Part of a small language model's weights: a variant of Muon for these matrices, 4458 steps.
MLP neurons of a small language model. Each row is named by its layer, matrix (up: input weights; down: output weights) and neuron, and shows model dimensions 32-127. Each number is 50 + 12 x the weight over its row's rms, rounded and kept within 0 to 99.
After each neuron's rows, "fires in" lists the words (lower case) most often at its 100 highest values on Wikipedia text that the model never trained on.

L4.up615:53 61 42 44 45 54 54 35 48 60 46 49 67 60 36 36 47 94 42 39 50 73 80 49 49 48 41 57 57 53 69 46 28 58 53 59 44 38 60 48 48 41 50 22 52 32 79 29 47 49 45 47 53 44 55 47 54 73 49 51 24 43 39 52 50 43 29 60 56 55 54 48 50 66 58 42 58 45 78 56 66 58 54 49 52 52 60 76 49 53 58 48 57 40 55 56
L4.down615:39 39 45 49 38 50 66 42 57 53 54 53 41 69 29 49 36 47 43 47 35 28 62 44 55 42 51 72 54 53 49 31 53 51 64 44 40 40 32 44 40 53 41 71 43 45 54 45 54 52 33 55 59 65 63 52 33 33 75 44 65 41 51 35 85 66 65 48 37 73 67 44 33 34 37 80 49 46 77 34 47 39 64 58 43 46 48 64 47 55 37 22 63 30 44 61
fires in: "history", "august", "current", "currently", "human"

L8.up462:42 55 55 54 47 55 48 66 48 59 35 53 64 53 66 48 49 38 53 48 59 43 52 68 59 55 64 28 33 45 31 82 50 70 55 54 66 67 50 61 68 48 50 54 70 54 43 32 57 61 49 41 53 62 65 58 49 68 37 50 49 53 45 49 49 58 44 41 46 53 46 41 37 38 62 49 64 30 53 79 53 65 58 50 46 60 50 60 25 69 51 25 55 22 32 42
L8.down462:47 48 43 45 80 34 71 50 60 42 64 40 49 45 51 49 45 55 52 44 56 45 67 52 45 69 61 44 64 43 68 43 45 46 71 58 67 73 48 27 23 48 56 47 62 40 35 37 59 44 48 63 52 47 64 62 60 59 62 32 37 48 40 60 59 58 79 50 79 58 37 58 49 59 57 45 53 53 54 47 72 54 43 52 56 32 31 49 66 52 61 74 45 61 54 84
fires in: "into", "during", "both", "second", "executive", "first"

L8.up743:50 39 54 63 29 39 45 61 75 38 67 77 50 49 58 59 63 53 61 45 58 55 50 48 54 52 75 51 31 57 35 51 46 33 48 67 65 61 27 69 45 47 57 60 55 47 54 52 49 43 63 60 47 33 48 40 55 52 58 40 50 62 38 72 71 70 40 46 24 52 48 35 65 49 56 43 57 43 41 60 63 48 53 37 42 88 76 81 46 64 33 54 52 52 59 34
L8.down743:51 47 57 40 67 75 37 32 40 41 54 34 43 54 30 59 60 40 42 62 47 57 63 21 62 60 49 64 72 73 59 66 61 48 27 47 32 58 68 47 29 66 51 65 51 84 40 58 57 52 40 43 35 33 45 31 50 41 48 57 64 39 54 51 55 48 52 34 29 58 75 46 50 62 25 58 74 42 53 52 59 51 50 47 56 46 53 58 46 40 43 59 57 52 68 46
fires in: "film", "album", "other", "albums", "others", "king"

L5.up334:56 58 66 18 43 53 47 60 47 44 56 56 54 36 63 81 46 79 32 30 67 73 55 39 51 26 50 57 55 45 68 72 64 54 39 39 60 31 54 59 20 54 48 46 55 52 50 56 72 56 55 81 41 52 54 55 39 38 44 65 75 58 58 26 60 38 33 50 42 75 44 38 33 53 55 65 56 48 48 50 45 44 32 46 39 56 43 45 44 65 39 48 55 54 46 63
L5.down334:69 49 60 59 51 53 72 58 31 53 70 72 53 60 64 44 53 67 21 47 49 47 33 49 66 71 70 65 41 33 32 67 70 76 57 51 40 66 66 50 53 51 59 29 49 65 55 45 37 58 51 38 61 41 45 61 50 74 38 42 83 45 61 45 39 55 48 41 57 37 58 63 47 36 45 38 60 51 45 64 54 26 52 43 44 54 50 45 54 68 66 52 50 52 58 41
fires in: "july", "october", "november", "january", "december", "september"

L7.up176:47 57 35 43 43 58 72 59 25 47 23 39 59 50 50 44 39 63 63 63 58 49 71 49 63 40 53 33 61 79 27 39 51 58 58 60 64 53 56 57 38 42 50 81 66 60 35 45 41 39 51 73 32 51 43 56 62 40 34 65 59 50 44 63 58 40 43 50 52 65 52 58 39 45 58 68 43 72 55 42 48 53 69 52 25 57 49 36 43 69 44 59 49 40 49 60
L7.down176:49 28 41 61 43 33 51 33 58 55 43 35 53 62 49 23 63 40 59 79 43 55 53 47 49 44 64 45 47 54 72 58 63 51 57 30 51 49 59 61 75 64 50 47 60 52 38 52 67 46 39 37 45 49 47 51 55 50 45 69 64 51 44 30 68 36 50 71 71 48 54 37 41 42 56 31 37 67 60 47 43 49 26 47 51 56 53 66 34 52 61 41 61 32 35 31
fires in: "to", "served", "include", "awarded", "since", "as"

L12.up400:46 48 66 63 42 41 56 22 65 40 53 43 55 51 29 42 33 38 45 45 52 70 44 59 34 56 56 50 45 22 59 45 50 48 58 38 57 59 30 47 59 45 49 69 67 28 52 59 44 52 48 46 52 54 39 39 50 69 63 45 61 39 25 56 52 52 47 56 35 36 44 30 40 46 36 49 57 45 58 55 41 42 44 54 21 53 49 57 70 61 37 52 51 54 46 47
L12.down400:49 37 58 56 46 78 42 61 72 51 50 57 59 65 53 33 54 47 49 39 35 51 42 66 54 48 56 53 60 24 44 70 55 31 50 45 44 45 41 73 60 49 29 48 33 57 63 30 70 57 73 50 53 52 69 50 62 63 49 52 47 33 44 27 58 24 40 47 57 62 57 43 53 61 65 60 49 36 50 46 24 39 50 33 36 73 42 40 37 24 15 54 39 61 77 38
fires in: "more", "records", "record", "according", "recording", "recorded"

L8.up290:40 75 61 58 54 51 56 56 43 30 34 25 53 35 65 57 61 39 60 49 50 46 67 37 62 62 37 49 49 34 50 42 26 52 59 42 28 59 57 52 56 50 23 32 67 52 58 54 60 31 40 64 45 40 43 40 43 57 52 47 65 57 27 59 35 46 38 73 33 66 64 62 35 62 39 60 67 63 40 56 54 51 62 37 37 44 44 29 55 50 52 44 58 28 54 56
L8.down290:46 45 35 54 31 46 47 61 51 57 45 45 48 53 42 57 63 38 66 73 65 48 56 47 50 52 45 57 38 36 58 49 47 85 51 36 54 52 66 50 51 74 56 54 58 55 59 38 49 63 66 41 75 46 43 57 46 49 42 68 63 79 45 38 42 47 60 56 60 50 62 47 56 59 55 55 65 40 21 44 36 34 40 34 48 32 63 65 59 40 45 49 68 51 52 55
fires in: "like", "took", "book", "with", "a", "some"

L11.up225:72 48 34 40 32 58 61 58 39 63 49 42 42 66 50 53 58 45 56 64 49 41 35 52 53 55 71 43 35 57 51 28 44 56 63 55 40 51 40 42 49 47 34 59 50 49 15 47 55 50 68 79 54 76 59 37 70 21 45 51 36 83 57 35 28 54 22 68 60 55 34 43 55 47 50 39 56 28 47 63 34 74 53 30 61 54 50 35 61 48 39 42 65 51 38 35
L11.down225:86 42 48 68 51 54 67 58 37 62 28 63 61 51 56 43 49 62 50 37 26 39 55 45 43 81 64 28 48 48 62 53 27 60 64 64 42 48 66 49 51 47 43 49 40 50 32 48 58 39 65 51 37 90 58 32 47 39 51 77 27 66 37 62 47 52 40 33 63 45 68 32 56 41 49 40 47 65 36 52 62 38 41 36 52 39 54 48 54 40 54 40 71 50 53 13
fires in: "of", "for", "to", "with", "as", "from"

L8.up622:51 46 41 48 63 34 45 43 53 43 43 54 51 44 50 46 56 37 60 21 24 54 61 26 50 49 61 65 48 76 45 38 49 31 80 59 63 38 46 32 31 49 72 52 55 24 48 44 55 42 55 42 59 35 58 55 56 47 72 71 45 77 58 46 28 40 50 51 53 37 41 31 55 46 36 40 61 47 54 54 50 54 37 55 17 36 45 44 75 41 44 57 34 51 34 58
L8.down622:52 41 61 44 71 41 43 49 41 67 59 68 48 48 54 33 52 53 74 65 56 60 49 49 59 43 58 57 37 58 54 53 65 56 76 54 65 46 60 68 47 57 64 44 53 51 63 52 76 48 40 47 57 59 58 65 53 52 41 41 43 45 73 37 70 51 60 49 48 39 40 49 71 46 44 60 60 32 66 39 63 64 24 47 53 39 36 72 39 37 56 58 61 41 45 42
fires in: "american", "california", "s", "london"

L7.up752:66 62 42 40 50 56 57 67 50 40 49 58 44 43 46 67 37 34 53 56 43 46 73 63 36 49 42 36 67 33 37 58 30 33 41 56 47 67 55 60 53 30 57 66 39 60 56 61 51 57 45 20 40 36 61 47 54 24 64 44 47 57 61 50 53 50 47 58 35 36 64 44 57 55 65 49 44 55 52 45 43 38 55 54 56 57 52 65 35 57 45 53 30 38 74 52
L7.down752:88 31 45 74 56 58 42 34 30 62 58 46 78 52 45 77 69 76 38 52 58 43 48 47 57 56 55 59 54 27 40 62 52 66 41 58 50 51 59 32 09 49 61 38 48 61 59 49 51 52 71 72 48 51 51 67 51 54 57 56 29 39 40 57 63 39 39 40 45 54 39 62 47 51 47 52 54 58 53 58 42 39 44 52 45 55 50 40 59 40 55 34 48 33 55 48
fires in: "year", "years", "2010", "court", "school", "countries"

L7.up75:49 59 56 52 70 29 32 68 45 50 38 55 78 43 33 52 49 53 77 56 38 41 45 57 63 39 52 55 46 45 57 40 47 51 54 42 66 54 43 62 14 26 47 72 56 43 54 42 75 56 48 43 45 43 39 21 34 62 70 66 27 53 51 65 52 50 49 55 39 66 42 44 34 43 43 32 11 55 61 54 55 44 47 38 39 64 52 53 46 52 50 29 62 55 36 45
L7.down75:49 43 58 39 45 30 34 53 44 76 74 39 57 45 41 28 41 53 51 59 28 61 51 77 51 60 28 35 57 59 39 47 59 56 51 44 23 46 52 51 41 38 30 40 58 47 61 36 60 40 47 22 45 55 58 65 79 58 60 47 43 59 40 62 41 55 46 44 39 54 42 38 50 53 53 38 60 40 79 48 42 49 47 66 51 54 67 37 71 53 62 70 54 54 66 49
fires in: "film", "first", "films"

L7.up446:46 39 72 48 50 34 66 54 44 55 69 73 64 61 50 31 46 67 34 45 42 54 45 61 41 64 60 37 57 49 51 49 60 66 79 61 47 41 46 41 37 60 52 53 46 46 26 46 43 41 44 68 37 57 59 60 59 62 57 38 48 40 31 51 32 65 39 48 23 55 38 48 49 60 39 51 55 37 57 46 53 28 50 53 30 53 63 57 57 70 41 48 69 61 63 58
L7.down446:45 34 68 50 56 42 38 36 48 56 60 65 75 45 48 43 56 59 35 48 51 47 64 50 41 60 50 44 47 42 58 55 63 59 59 56 40 52 70 34 44 39 34 47 36 59 38 51 46 41 57 53 67 48 53 47 46 42 52 45 45 52 61 59 41 55 54 50 33 53 71 44 68 56 45 41 69 54 65 52 54 38 41 35 33 69 37 46 52 81 55 48 64 69 52 46
fires in: "october", "december", "january", "june", "until", "by"

L11.up159:62 57 47 61 52 62 59 38 35 58 66 47 40 59 53 39 56 29 39 60 58 59 28 76 43 52 61 43 28 44 34 13 68 75 40 44 54 46 54 40 36 47 61 51 68 33 45 68 32 47 53 58 58 40 58 48 53 51 56 35 54 57 58 46 34 49 62 63 53 48 50 32 52 50 56 41 50 31 52 36 26 53 64 58 63 59 63 66 51 50 49 55 54 36 49 38
L11.down159:57 39 53 56 30 41 56 56 45 48 76 37 48 42 49 65 33 51 46 35 45 46 51 56 54 58 59 35 64 33 54 67 46 54 48 61 66 55 52 48 27 63 33 54 55 71 55 54 68 25 47 52 40 47 23 48 53 32 61 50 53 38 33 40 64 31 40 62 62 66 56 51 70 33 51 65 65 47 46 64 69 76 59 41 44 42 52 43 83 49 62 28 38 51 25 38
fires in: "of", "this"

L11.up689:61 60 54 51 59 48 73 67 35 51 64 46 55 25 45 55 48 71 43 38 35 55 46 44 11 49 43 62 63 76 63 39 48 61 53 54 57 65 50 69 61 45 61 64 38 46 26 58 46 50 30 37 35 69 36 47 42 65 47 86 41 58 24 44 66 41 52 43 64 69 60 37 45 49 62 32 80 29 51 50 45 53 43 53 33 57 45 65 58 56 59 48 58 45 53 62
L11.down689:42 58 52 42 71 42 41 32 42 36 38 43 35 40 31 30 53 51 60 65 50 52 37 59 64 49 57 51 44 40 39 67 55 51 71 55 45 32 52 57 49 21 54 52 30 52 36 76 67 45 30 33 68 36 46 38 62 48 62 55 57 52 43 48 59 59 62 42 45 64 51 54 41 39 23 31 41 59 79 57 67 45 44 56 44 45 46 17 61 31 41 61 56 42 43 36
fires in: "film", "films", "little", "financial"

L7.up132:62 47 45 35 50 60 59 52 64 65 44 52 43 57 65 47 61 58 46 68 44 49 30 62 37 60 59 53 40 58 58 34 43 66 41 43 48 34 42 58 39 46 63 38 82 33 32 53 45 47 34 50 60 45 60 26 45 26 49 34 38 54 64 38 51 49 72 37 49 50 67 45 64 46 41 64 52 49 34 61 47 51 70 74 79 70 52 34 58 71 37 30 42 27 69 44
L7.down132:68 32 54 69 62 39 30 45 48 47 52 61 55 47 56 29 61 44 45 57 36 41 51 25 60 44 51 59 49 70 71 38 39 51 51 51 40 43 44 58 46 27 62 69 63 64 47 40 43 40 39 59 53 46 46 54 67 51 26 55 46 49 69 54 62 42 42 62 62 63 51 52 37 65 42 22 59 29 54 41 56 58 45 40 62 55 51 51 64 46 74 61 61 66 57 44
fires in: "this", "new", "the", "radio", "social", "some"